Weights of a small transformer language model.
Size: MLP 1792 squared ReLU, vocabulary 8192.
Training: a variant of Muon for these matrices, 382M tokens, 5825 steps.
MLP neurons of a small language model. Each row is named by its layer, matrix (up: input weights; down: output weights) and neuron, and shows model dimensions 112-175. Each number is 200 + 40 x the weight over its row's rms, rounded and kept within 0 to 999.
After each neuron's rows, "fires in" lists the words (lower case) most often at its 100 highest values on Wikipedia text that the model never trained on. A number after a token or word is its count.

L6.up743,248,170,235,238,295,213,133,253,233,237,260,166,207,218,182,147,129,215,240,171,155,153,232,156,164,209,222,152,209,184,223,169,150,195,197,288,262,192,205,207,210,160,141,208,194,120,216,173,167,121,160,212,170,238,211,238,162,116,145,195,247,212,222,175
L6.down743,224,186,255,141,294,168,160,254,117,146,257,181,149,218,210,137,191,217,215,188,216,206,249,151,178,182,110,204,241,184,171,167,174,125,178,164,164,176,158,245,257,180,146,222,226,219,267,263,252,217,238,235,162,220,244,266,245,211,224,220,210,176,165,213
fires in: "to" 40, "in" 22

L3.up1644,200,205,162,201,232,200,84,251,242,260,229,242,210,282,231,153,150,181,181,218,217,165,159,220,175,112,179,235,174,263,153,260,162,161,257,290,143,235,158,144,270,199,203,200,114,192,219,141,168,232,210,166,185,234,118,167,208,134,107,125,206,237,244,218
L3.down1644,262,206,234,170,146,175,136,189,242,193,289,157,198,214,178,143,194,208,151,209,185,160,154,175,212,135,201,174,243,166,182,192,182,201,205,254,224,243,129,176,165,222,211,75,173,194,182,158,219,158,203,137,204,166,178,213,214,178,267,196,210,220,226,219
fires in: "both" 29, "each" 22, "average" 7, "either" 4

L6.up1597,215,253,240,235,141,260,257,195,170,182,194,203,184,172,231,178,244,191,167,200,160,174,220,171,259,164,232,180,206,248,233,221,247,90,185,185,125,220,197,200,256,199,227,180,191,175,149,106,304,218,196,175,106,165,212,159,229,193,132,172,174,236,206,197
L6.down1597,168,168,229,150,244,203,182,162,217,229,140,239,260,241,213,234,179,225,161,166,272,167,137,221,203,222,173,179,150,257,234,166,161,235,163,238,168,178,118,178,246,175,206,237,243,292,237,177,172,126,173,154,210,196,156,191,152,145,194,190,191,229,117,193
fires in: "and" 46, "of" 13, "for" 10, "at" 5

L3.up1595,218,191,222,203,198,238,204,249,217,153,220,228,182,255,168,257,152,153,205,210,202,224,233,259,238,152,249,165,247,248,205,211,197,277,225,133,142,216,196,208,136,225,258,150,213,230,226,154,208,244,191,167,214,145,237,231,165,231,189,196,207,280,203,248
L3.down1595,188,188,183,207,164,255,177,174,148,162,263,210,214,183,216,274,180,186,168,157,222,138,199,263,189,174,219,176,292,223,228,199,173,252,174,163,166,204,177,207,193,197,239,189,205,157,214,192,272,294,198,172,153,196,254,230,224,190,213,235,204,271,129,259
fires in: "member" 18, "public" 13, "free" 8, "digital" 8, "private" 7, "daughter" 5

L6.up635,224,160,279,281,217,171,226,225,257,245,183,215,168,239,216,186,135,251,196,196,213,196,276,249,238,243,207,201,212,154,266,270,113,158,233,201,188,163,134,273,233,216,158,196,181,103,213,224,157,144,199,119,175,336,215,245,81,214,227,207,234,168,123,147
L6.down635,125,180,192,203,173,215,152,260,194,167,183,194,275,188,124,171,251,205,172,209,101,211,187,209,179,213,179,153,245,209,156,137,242,226,172,282,112,207,245,181,249,134,263,147,190,194,182,227,220,211,245,210,149,220,210,184,205,115,185,194,202,242,198,198
fires in: "to" 41, "as" 9, "scruton" 4

L3.up1078,224,215,129,207,270,158,216,206,190,165,247,156,209,192,191,156,182,147,234,163,185,210,190,187,195,199,140,208,185,180,172,192,209,175,147,173,167,204,230,221,251,174,125,170,203,211,191,196,153,204,254,150,150,268,220,227,247,190,172,158,217,166,128,217
L3.down1078,243,266,129,181,244,116,174,166,201,222,247,237,199,231,214,186,239,124,288,161,236,198,160,192,176,160,177,209,166,102,190,220,206,200,197,118,143,222,239,239,266,186,181,132,204,225,221,152,271,206,239,184,180,201,179,182,184,192,127,152,252,163,208,172
fires in: "los" 22, "small" 12, "larsson" 9, "loss" 7, "las" 4

L3.up667,152,195,207,223,187,236,216,218,160,245,225,167,225,268,225,256,223,210,147,208,183,241,203,161,222,247,202,248,185,188,277,169,154,259,221,240,208,111,234,196,189,238,226,188,258,176,220,200,174,156,183,211,212,175,210,194,137,222,197,184,172,259,280,208
L3.down667,173,200,219,195,169,243,132,219,204,201,280,162,227,173,160,216,246,261,276,284,225,210,183,185,216,174,205,234,181,225,237,153,182,230,246,206,155,218,225,277,165,155,256,174,202,242,224,171,240,201,143,220,226,141,212,260,167,234,206,199,187,237,264,206
fires in: "women" 44, "men" 15, "song" 7, "hollywood" 4, "police" 4, "girl" 4

L6.up1160,282,157,254,253,165,217,222,176,160,148,249,236,218,196,97,202,229,227,203,243,169,145,213,190,248,187,313,231,265,271,184,316,227,175,227,210,139,143,159,167,231,135,255,150,260,189,137,206,210,125,185,208,200,251,143,172,170,246,216,216,164,132,190,195
L6.down1160,151,245,219,170,217,165,231,203,214,222,221,240,179,177,171,201,154,111,193,180,119,131,144,233,156,207,194,184,189,195,110,215,233,216,257,221,98,167,150,169,207,188,265,259,242,189,218,223,300,102,151,193,184,200,149,214,268,187,259,182,164,176,229,145
fires in: "of" 71, "for" 8, "honda" 8

L3.up1165,210,228,167,237,179,150,135,171,223,230,186,169,280,150,142,244,209,214,181,167,253,207,214,180,220,167,198,222,284,146,235,257,113,288,253,229,194,260,223,230,213,219,199,216,225,189,147,169,248,192,212,185,185,239,210,168,207,203,102,202,213,92,194,287
L3.down1165,212,243,207,207,164,188,213,209,173,148,235,151,242,144,116,288,165,180,177,212,203,178,179,193,154,221,177,197,255,160,211,209,112,154,219,235,160,202,197,253,157,257,191,189,256,135,238,176,272,243,207,188,178,227,126,180,202,170,101,246,232,180,167,308
fires in: "high" 36, "great" 12, "silver" 7, "few" 6

L6.up468,261,263,199,221,137,146,238,180,166,168,245,232,260,248,234,213,128,186,148,161,162,175,150,127,136,130,130,246,205,189,147,144,274,158,268,235,189,207,211,153,168,215,157,197,225,185,148,253,182,155,151,169,225,155,139,162,174,187,217,232,261,205,228,257
L6.down468,240,210,204,220,147,196,203,227,176,141,183,220,180,249,272,222,242,221,275,204,281,208,219,145,265,164,191,188,166,207,189,244,196,129,138,169,260,146,187,218,198,260,162,178,198,245,167,275,220,147,286,202,227,225,198,233,241,239,177,223,185,168,124,255
fires in: "of" 45, "the" 8, "to" 6, "with" 4

L6.up353,237,249,228,191,175,160,228,209,260,212,187,212,207,218,135,134,189,239,152,158,152,81,204,241,236,197,170,185,185,200,199,190,226,234,146,203,199,191,267,206,173,204,136,132,220,138,130,174,163,210,214,175,130,207,267,191,213,189,194,199,294,128,136,197
L6.down353,221,207,160,229,145,193,221,212,205,165,216,213,180,189,199,256,309,494,232,217,217,237,218,224,200,222,168,148,136,176,191,220,206,250,142,263,178,196,247,210,247,237,251,259,202,203,276,252,189,223,154,206,231,207,162,315,161,163,121,222,236,176,252,292
fires in: "she" 26, "he" 12, "that" 11, "this" 6, "sophie" 6, "reporter" 4

L7.up270,207,154,90,211,264,270,156,188,185,155,200,226,227,213,298,137,210,155,171,179,147,234,270,210,238,308,247,238,244,268,169,205,176,163,188,198,227,147,202,136,227,164,212,202,234,159,218,204,141,199,263,138,244,204,259,230,236,178,196,208,180,181,160,163
L7.down270,259,186,150,196,237,239,163,97,197,219,249,195,173,189,125,215,236,101,174,267,181,156,220,183,215,224,229,216,234,148,189,205,179,206,290,199,206,206,160,135,156,267,247,186,211,151,158,244,174,233,185,256,190,204,190,137,252,209,232,204,181,209,213,255
fires in: "of" 78, "time" 4

L6.up632,269,288,217,195,207,143,273,150,137,88,199,223,202,135,216,205,240,173,216,279,144,231,268,178,242,148,142,153,192,189,220,210,220,165,252,168,102,266,179,214,162,202,165,202,203,207,196,261,181,194,201,107,186,205,229,142,137,145,181,209,172,176,274,212
L6.down632,181,180,146,129,200,233,200,281,132,199,240,222,204,246,224,185,152,112,180,144,219,204,199,185,157,192,241,230,214,203,138,258,215,96,137,223,141,153,177,226,205,158,260,216,221,142,300,194,187,184,234,185,228,229,195,236,242,200,212,201,171,151,202,205
fires in: "of" 88

L3.up1245,239,157,204,239,193,225,218,175,173,233,155,176,156,222,184,308,163,201,110,182,247,100,258,180,163,221,231,212,163,236,256,201,239,177,176,213,194,188,222,164,179,236,211,158,277,159,175,241,171,163,218,234,239,151,206,126,241,217,125,240,173,180,278,154
L3.down1245,311,239,173,240,215,158,278,167,176,322,171,203,177,221,260,211,157,132,199,188,207,63,222,207,212,194,229,143,194,172,274,253,279,132,208,175,196,170,240,167,267,207,192,224,255,210,198,143,278,223,225,219,172,177,219,100,192,212,207,292,163,138,237,211
fires in: "united" 39, "loss" 7, "win" 5

L7.up1075,215,253,212,204,258,215,177,222,159,184,151,154,172,172,142,199,178,150,185,166,174,170,238,161,262,212,220,256,231,264,228,237,156,233,112,213,179,220,202,246,220,203,183,236,235,155,170,271,107,169,290,212,233,184,188,163,127,241,153,220,189,205,152,195
L7.down1075,192,204,187,252,185,185,265,145,202,204,202,166,258,177,151,175,185,256,173,228,272,194,209,165,121,172,201,187,188,149,230,249,188,179,132,131,229,213,266,185,224,206,190,259,132,134,256,188,227,170,196,217,168,192,197,280,111,201,185,188,148,268,239,164
fires in: "to" 54, "of" 10, "in" 6, "with" 5

L3.up1023,211,197,283,168,218,117,242,188,202,165,204,198,149,213,229,205,177,150,216,171,153,186,195,209,213,149,212,239,203,185,148,230,195,254,175,179,196,221,160,267,145,192,217,143,241,145,171,222,240,179,187,146,217,193,214,292,135,205,199,217,135,157,228,244
L3.down1023,143,193,186,287,162,237,199,102,219,173,107,214,231,190,264,194,214,215,148,233,211,216,237,281,135,119,192,161,216,225,216,183,209,169,138,185,253,199,163,212,189,207,168,207,151,204,149,190,174,204,298,233,219,223,234,254,219,104,186,202,275,239,232,207
fires in: "1999" 20, "1994" 10, "1996" 9, "1997" 9, "1995" 5

L3.up839,202,205,184,231,181,200,208,168,190,166,239,163,180,209,144,194,173,245,181,153,129,209,277,182,197,134,187,243,179,192,215,224,240,279,185,201,230,210,250,162,154,176,178,233,339,177,206,251,269,134,122,194,204,199,214,174,230,225,186,227,136,185,233,101
L3.down839,276,214,166,221,183,181,267,259,260,235,225,171,230,214,232,197,142,159,269,234,185,186,235,167,128,158,172,229,185,124,179,285,211,230,198,127,174,162,187,186,220,152,127,220,211,118,235,195,301,171,103,261,111,196,164,156,216,267,197,233,208,194,198,164
fires in: "series" 16, "war" 12, "win" 7, "battle" 7, "match" 6, "fight" 6

L3.up295,244,139,195,221,258,203,231,272,232,182,267,170,254,162,210,197,179,151,170,216,229,225,115,165,177,148,157,219,153,220,205,170,187,168,205,194,190,166,227,218,217,256,209,207,157,186,167,124,279,251,196,131,197,201,213,224,217,210,150,246,196,209,162,191
L3.down295,190,203,213,201,217,223,151,215,170,210,264,200,239,234,201,199,216,191,182,182,244,240,197,158,172,228,185,201,159,215,181,237,157,273,191,165,216,216,193,192,209,191,206,138,178,219,246,160,224,165,205,184,160,223,220,307,225,270,243,243,246,259,280,150
fires in: "left" 25, "right" 15, "went" 13

L6.up350,184,223,198,205,164,179,156,180,207,149,230,187,224,151,144,190,219,166,242,152,199,181,126,250,235,79,205,148,155,252,182,206,225,166,192,239,224,224,185,188,160,165,252,199,185,269,219,158,165,249,237,142,215,222,218,209,181,267,249,206,212,186,222,169
L6.down350,178,170,221,170,167,203,216,231,135,188,181,187,272,200,223,216,130,229,161,196,215,272,244,213,182,281,209,220,186,157,234,225,246,154,349,216,302,219,144,232,254,174,203,193,127,187,227,240,198,168,195,213,198,226,163,230,200,118,161,231,198,192,259,256
fires in: "that" 41, "also" 16, "which" 14, "only" 9, "itself" 7, "himself" 4

L6.up1108,144,179,231,306,151,210,190,154,212,157,223,252,230,161,159,192,208,212,150,213,125,205,170,205,262,177,209,187,202,238,142,152,282,151,169,223,248,274,161,154,139,156,146,152,208,264,184,190,252,270,294,176,100,218,208,214,212,136,182,210,187,203,174,212
L6.down1108,257,188,184,189,232,163,218,207,196,138,156,228,261,186,188,233,178,294,254,180,155,250,196,163,164,290,199,174,161,198,186,244,180,201,210,182,184,186,151,231,236,201,176,214,207,135,223,203,230,210,187,268,237,185,174,233,189,158,194,201,209,169,228,158
fires in: "which" 52, "it" 22, "that" 6, "of" 6, "everything" 4

L3.up1754,216,114,159,234,177,205,183,159,136,153,201,238,228,229,199,207,230,174,182,156,179,181,233,128,231,252,205,236,194,234,188,160,195,258,212,192,187,197,180,168,216,134,115,204,243,188,150,166,114,268,180,225,224,140,126,215,190,231,211,223,195,218,327,166
L3.down1754,121,128,195,248,157,237,212,196,150,166,269,239,249,243,162,199,217,173,218,156,158,216,207,137,179,170,230,137,187,177,175,166,145,240,184,142,91,237,119,210,222,162,162,216,204,181,218,143,210,226,162,195,228,154,142,240,223,215,223,266,177,192,221,182
fires in: "d" 20, "day" 9, "dna" 8, "dar" 5, "dwelling" 4, "total" 4

L3.up1007,239,230,275,180,208,214,162,189,160,203,179,241,185,239,190,215,303,196,171,231,253,225,184,190,216,212,140,178,102,233,227,188,235,236,213,206,202,123,194,275,213,186,117,235,303,212,220,174,230,155,166,198,200,218,132,276,142,255,165,198,179,241,177,186
L3.down1007,202,287,183,147,161,252,211,189,226,217,176,242,139,204,152,181,223,200,205,186,201,220,193,122,192,183,205,104,138,206,255,183,215,254,200,185,193,168,296,235,237,207,172,240,185,240,191,130,154,46,214,168,172,202,183,235,153,223,118,131,164,241,213,213
fires in: "gold" 15, "living" 10, "finished" 9, "worked" 9, "spent" 8, "lived" 7

L3.up552,233,157,202,176,218,201,122,206,207,188,185,251,209,107,195,262,174,216,179,143,180,189,229,171,212,167,186,253,164,186,150,217,177,245,250,192,208,136,143,222,216,188,261,179,149,207,179,161,192,173,197,209,218,190,252,189,208,278,263,223,252,298,257,273
L3.down552,189,188,229,177,220,279,194,205,154,214,239,264,194,141,222,233,212,221,194,183,230,197,239,198,241,136,197,280,164,248,189,192,159,208,157,163,227,159,82,271,197,186,169,155,137,175,200,211,162,262,160,174,199,238,148,250,162,195,215,239,206,166,246,188
fires in: "d" 20, "day" 10, "dna" 8, "dar" 5, "approval" 5, "petrov" 4

L7.up839,193,209,203,178,205,190,109,179,264,228,199,177,247,196,208,203,151,243,182,207,155,201,179,181,149,179,214,172,220,212,125,260,192,158,147,158,156,154,203,131,127,179,210,209,214,231,156,236,173,234,147,188,159,258,200,187,322,209,177,208,239,291,181,149
L7.down839,247,256,219,215,183,148,211,162,222,221,237,229,304,199,150,216,196,323,177,243,196,259,168,134,191,143,232,143,164,164,143,262,241,189,241,235,206,228,222,200,174,189,151,261,194,194,207,224,257,243,131,275,178,222,178,160,192,227,184,240,188,138,196,130
fires in: "to" 48, "that" 22, "which" 17

L6.up583,240,163,187,201,279,198,199,135,181,164,199,173,200,156,183,186,176,192,206,158,190,202,238,179,204,176,189,234,247,300,212,204,143,199,187,220,181,211,235,208,249,165,192,173,150,244,175,203,124,208,201,141,168,274,214,130,254,173,198,216,147,195,230,181
L6.down583,183,198,184,249,230,221,198,234,174,137,137,253,170,307,205,232,208,221,216,152,202,108,165,195,152,266,229,221,142,217,180,222,219,165,240,237,210,220,209,229,114,233,287,252,231,255,168,160,192,144,211,108,269,173,213,242,126,173,222,158,170,192,246,229
fires in: "to" 57, "block" 5

L3.up725,183,181,217,198,184,208,220,205,205,213,191,170,196,198,186,178,247,208,157,189,197,198,155,224,221,226,215,190,203,142,242,158,184,234,220,273,135,163,156,228,172,201,176,251,223,215,217,200,167,219,222,165,195,195,291,187,191,193,209,204,200,171,141,244
L3.down725,145,207,216,180,184,200,248,140,229,245,174,231,190,196,239,218,175,139,141,218,204,167,153,267,203,247,191,176,211,173,224,188,150,289,220,157,140,176,157,311,152,149,171,201,231,205,140,185,212,230,224,112,209,274,259,195,171,188,198,182,199,174,155,292
fires in: "career" 44, "born" 7, "life" 6, "catalyst" 4

L7.up972,159,219,226,223,179,186,114,201,209,191,210,171,195,194,221,235,191,221,166,114,257,150,232,196,228,198,299,243,238,103,174,278,176,239,189,211,237,173,203,201,238,187,233,245,140,124,183,167,182,152,206,261,153,207,179,231,139,257,247,193,182,165,199,236
L7.down972,154,262,215,295,228,149,213,208,149,262,226,267,159,218,143,204,248,339,215,208,218,258,155,160,171,156,182,194,138,238,165,168,199,228,194,253,51,198,104,203,177,240,206,164,201,249,226,248,180,199,212,182,267,178,212,173,210,267,241,219,140,158,173,170
fires in: "of" 30, "first" 9, "american" 5, "approval" 5, "abundant" 4

L3.up1751,245,176,209,234,182,191,203,182,242,194,252,204,254,248,184,180,209,149,209,158,255,182,159,258,186,148,198,294,164,214,146,164,128,178,231,138,164,187,229,213,246,154,152,162,133,154,152,147,243,240,199,182,223,189,247,242,212,231,175,229,231,228,125,256
L3.down1751,244,209,243,228,214,206,196,244,200,231,214,196,247,332,223,181,209,173,223,149,237,175,203,211,234,199,164,282,219,215,186,178,176,214,203,167,244,219,227,200,206,195,242,163,129,158,161,175,248,204,156,220,166,262,268,307,219,199,210,241,210,209,228,204
fires in: "left" 29, "right" 17, "rights" 9, "freedom" 4, "centre" 4

L6.up1374,222,224,256,209,167,188,165,228,171,224,170,200,220,182,194,161,192,157,237,201,208,165,179,193,241,158,238,235,268,161,208,131,209,176,117,232,288,133,107,184,181,147,214,141,263,153,182,203,124,184,228,164,228,191,227,146,215,213,178,211,133,253,165,222
L6.down1374,187,231,226,161,140,191,139,164,201,182,193,251,189,216,165,163,251,126,219,202,194,207,243,220,174,207,210,240,223,266,166,220,133,205,185,227,224,274,263,249,228,188,214,246,190,165,256,184,170,140,229,227,234,205,159,169,220,221,216,157,215,136,172,216
fires in: "to" 14, "of" 11, "for" 10, "booster" 7, "enhance" 5, "role" 4

L6.up1383,147,160,213,257,261,124,226,237,163,127,140,197,174,201,157,293,107,189,140,246,203,185,232,164,160,215,205,143,221,192,176,193,278,223,118,297,243,166,198,244,192,224,176,217,213,204,151,163,302,231,160,216,206,174,205,263,189,242,174,171,213,217,241,156
L6.down1383,190,200,223,185,168,186,151,206,193,192,176,196,218,222,168,99,232,366,232,220,208,197,194,156,165,245,189,247,190,176,170,144,263,239,215,177,207,225,266,144,192,242,162,285,159,179,262,155,206,318,178,226,217,178,140,139,199,218,181,280,172,203,201,193
fires in: "the" 61, "line" 6

L7.up1095,218,155,230,214,208,124,118,167,252,244,211,162,176,211,197,224,154,273,121,165,178,179,199,109,207,251,190,194,193,206,115,200,211,180,176,201,217,179,231,189,145,215,168,170,210,149,171,181,198,134,124,219,222,254,192,228,224,137,164,132,302,148,211,159
L7.down1095,232,235,188,167,250,146,168,174,188,326,179,206,206,219,178,181,155,234,234,211,143,203,119,185,113,159,176,165,230,208,189,158,131,216,93,182,259,129,225,207,222,222,128,241,184,146,283,229,144,229,171,237,176,244,200,216,187,180,202,233,162,234,207,141
fires in: "to" 77

L7.up1195,265,173,187,189,256,209,244,227,165,123,195,179,226,157,241,213,165,261,199,221,178,119,253,237,238,139,200,208,232,245,259,201,149,219,146,164,153,212,207,177,301,163,196,143,182,210,247,240,226,240,135,245,221,272,246,166,289,181,251,181,164,159,175,260
L7.down1195,229,180,265,227,251,215,186,195,200,127,162,171,194,238,233,164,257,223,226,209,211,264,216,205,195,191,233,226,163,207,172,202,255,205,231,199,187,201,183,252,199,171,257,211,177,208,177,132,203,180,145,262,266,136,195,211,213,188,185,207,174,162,266,277
fires in: "to" 80, "t" 12

L3.up559,198,138,212,212,208,211,228,162,204,159,227,169,204,141,204,243,133,193,188,189,198,215,255,143,172,196,262,232,173,232,267,178,227,217,236,207,183,133,116,209,245,192,169,217,209,217,157,196,155,164,193,253,221,154,215,224,166,186,231,182,245,181,178,187
L3.down559,223,179,254,203,149,165,149,236,223,129,231,230,184,211,278,167,119,267,186,176,217,192,216,178,133,285,230,190,189,259,180,230,141,177,170,193,138,193,180,182,202,191,238,139,196,238,184,228,153,207,122,199,210,205,177,218,151,138,274,197,202,264,205,184
fires in: "9" 13, "d" 12, "zodiac" 9, "8" 8, "day" 6, "japan" 5

L7.up352,226,141,239,265,182,162,256,173,182,153,233,227,296,181,112,245,123,114,185,197,129,185,247,143,226,106,203,147,220,255,314,164,221,90,305,247,198,134,158,214,259,199,202,209,235,185,184,272,257,252,115,104,217,175,186,115,255,141,205,238,170,186,206,266
L7.down352,217,138,174,192,201,184,211,209,193,179,176,236,165,189,142,236,91,181,259,237,219,121,192,188,188,167,195,226,197,270,300,143,194,205,196,185,191,158,258,271,244,160,160,151,222,172,190,163,187,147,168,183,136,222,222,224,124,223,197,244,133,178,183,197
fires in: "of" 62, "most" 8

L7.up448,216,231,257,174,245,208,239,251,204,134,201,248,191,190,146,226,153,164,221,174,204,231,248,214,151,135,204,234,244,235,155,180,200,256,234,240,167,219,219,175,222,234,124,264,222,184,178,247,152,258,187,241,182,324,156,217,217,176,204,208,303,117,168,238
L7.down448,171,160,287,181,251,167,171,184,194,217,225,287,225,183,174,223,210,167,174,282,227,256,198,154,135,204,241,214,201,161,125,165,201,144,184,235,134,196,180,171,140,258,179,171,188,211,276,245,253,270,185,140,231,213,248,190,195,224,222,192,120,153,185,221
fires in: "to" 48, "of" 20, "from" 5, "landed" 4

L3.up1787,245,205,195,217,231,170,248,200,226,202,204,194,200,140,237,254,215,245,169,167,149,175,214,220,251,189,180,148,119,166,277,180,153,188,256,177,172,199,148,246,172,210,187,223,230,160,180,197,202,258,148,225,154,156,182,115,184,248,269,150,216,195,273,199
L3.down1787,241,214,193,234,176,240,193,168,192,231,212,211,186,252,228,222,202,143,169,205,220,183,230,190,214,208,250,200,64,203,224,153,141,192,206,172,223,188,171,231,171,172,188,259,179,148,290,225,220,233,132,230,157,215,180,152,238,214,280,103,152,222,184,229
fires in: "n" 12, "ksa" 12, "kor" 9, "k" 8, "nws" 7, "nba" 5

L6.up1327,227,277,198,236,179,161,164,202,225,223,262,166,258,193,265,187,197,166,182,159,198,214,192,159,161,270,181,128,121,176,208,234,197,143,231,225,200,146,223,249,180,196,225,151,226,185,160,222,187,241,157,186,235,207,184,210,177,203,188,184,257,227,198,270
L6.down1327,223,161,178,115,235,203,192,193,196,245,212,233,171,186,223,167,101,141,262,282,195,186,162,155,187,225,118,171,147,193,233,279,188,223,212,187,180,196,230,235,210,171,244,186,193,184,232,180,298,163,146,160,227,186,241,229,207,217,219,196,200,205,194,201
fires in: "the" 42, "without" 8, "when" 4

L7.up950,144,231,215,249,207,212,232,228,179,116,286,247,218,194,186,227,196,137,204,203,194,288,241,131,257,159,229,117,231,207,163,266,221,181,193,177,182,184,222,182,254,205,238,202,213,215,188,168,192,204,213,167,232,206,257,185,176,201,143,242,198,146,215,266
L7.down950,300,140,184,202,197,145,215,117,189,164,169,218,175,187,234,192,229,101,214,145,227,223,158,178,282,162,215,183,162,150,171,217,213,191,192,235,245,224,217,203,258,195,176,151,169,171,160,185,195,242,252,209,207,203,203,255,198,250,192,257,217,239,192,204
fires in: "by" 56, "since" 15, "of" 8

L3.up1066,251,196,176,174,242,206,194,255,147,151,225,237,179,246,216,253,163,146,214,234,235,271,264,193,181,197,253,160,177,245,302,212,177,187,195,251,259,165,241,208,197,275,191,143,259,252,198,234,202,238,272,108,177,187,159,262,213,244,186,157,163,209,266,214
L3.down1066,178,165,216,232,206,239,221,198,163,138,201,192,145,197,182,230,188,105,177,224,223,227,155,165,116,218,280,185,243,134,260,202,182,165,247,195,199,241,211,232,223,284,157,151,279,214,171,231,214,242,215,210,193,184,167,307,211,240,183,162,238,226,221,204
fires in: "public" 25, "male" 9, "senior" 7, "student" 7, "official" 6, "private" 6

L3.up97,137,282,194,174,149,171,129,249,167,163,225,183,219,174,145,209,195,164,123,226,166,133,218,164,182,203,245,237,266,159,210,183,179,186,192,222,222,197,234,189,204,208,213,133,199,203,187,237,238,217,130,206,165,144,234,142,163,239,158,239,255,192,225,206
L3.down97,186,235,194,246,174,180,134,199,202,180,222,191,245,173,104,227,264,193,218,206,253,184,182,189,183,209,282,194,211,201,246,224,180,143,210,217,209,194,226,223,194,275,193,123,186,194,192,273,257,239,132,196,247,249,302,213,83,225,216,228,198,265,199,187
fires in: "after" 34, "without" 9, "silver" 7

L7.up784,126,272,209,245,316,119,233,208,212,219,161,223,191,147,169,156,254,258,192,208,194,204,189,187,253,194,259,235,243,162,179,288,185,200,167,175,240,205,165,185,186,169,182,244,182,104,105,220,188,238,217,217,201,183,223,213,177,156,177,228,238,166,132,185
L7.down784,217,183,182,224,212,265,186,208,176,159,234,206,213,222,162,154,189,290,200,221,222,232,156,179,191,198,201,203,175,236,205,199,182,146,234,203,162,196,181,227,262,173,196,252,272,227,246,255,223,207,98,228,213,141,166,154,188,203,102,230,192,202,296,241
fires in: "of" 24, "she" 17, "he" 13

L6.up1381,207,190,255,215,193,181,243,168,244,181,213,129,187,195,200,226,214,196,201,116,116,196,159,176,257,216,113,205,230,170,207,157,167,159,201,235,232,151,240,276,206,179,169,206,154,194,204,237,210,164,185,251,174,232,264,213,200,224,96,196,320,179,242,181
L6.down1381,207,182,193,233,206,195,241,282,124,249,180,185,211,226,271,228,178,389,228,245,267,206,160,217,188,194,165,197,206,220,243,193,225,204,225,104,210,198,176,203,210,202,219,214,170,213,192,213,139,212,177,280,225,182,186,217,189,217,317,163,149,231,204,210
fires in: "of" 46, "with" 13, "to" 10, "married" 8, "met" 6

L7.up216,131,205,193,219,196,201,203,201,167,262,207,157,244,259,271,158,240,202,174,181,164,331,223,164,215,213,254,269,204,217,199,210,205,197,180,220,213,253,164,234,248,202,209,171,241,151,199,184,143,176,232,200,262,155,283,183,236,161,171,200,180,210,224,124
L7.down216,213,177,174,228,151,202,177,232,187,220,177,192,224,181,185,195,215,175,192,173,275,184,175,293,169,142,184,178,189,122,227,144,194,211,181,171,214,196,176,177,123,138,225,227,254,163,194,314,232,204,174,196,170,146,138,161,234,244,221,233,196,210,261,112
fires in: "of" 86

L3.up1659,280,198,264,211,227,230,161,226,220,190,209,200,285,154,161,229,152,192,211,222,167,191,169,151,250,210,161,165,237,202,129,255,208,215,232,199,142,258,149,181,261,205,171,261,228,246,146,166,218,225,253,217,247,150,199,177,191,208,130,203,258,155,241,188
L3.down1659,265,250,186,239,255,208,121,205,221,143,267,226,198,153,191,207,221,138,232,253,233,190,165,213,201,210,173,232,189,166,207,205,244,216,167,165,179,192,195,169,193,214,167,148,212,185,167,134,243,157,239,256,188,180,175,233,211,199,165,201,251,128,232,165
fires in: "in" 34, "by" 13, "conifer" 4, "kondapuram" 4, "on" 4

L6.up201,149,209,167,231,226,159,170,239,257,175,179,169,151,188,185,156,226,182,215,158,201,243,189,204,249,181,173,221,254,258,139,188,186,190,181,239,231,266,183,178,116,282,174,226,198,187,214,223,214,166,208,227,180,238,153,250,191,196,186,241,312,233,252,174
L6.down201,157,233,210,169,224,240,192,191,170,206,160,225,204,231,167,205,208,140,190,198,131,226,169,225,200,231,252,164,236,156,217,222,276,147,240,193,241,272,214,196,189,163,211,100,238,235,182,271,198,216,229,231,206,153,209,240,140,250,159,200,253,151,230,194
fires in: "of" 63, "in" 18, "northern" 6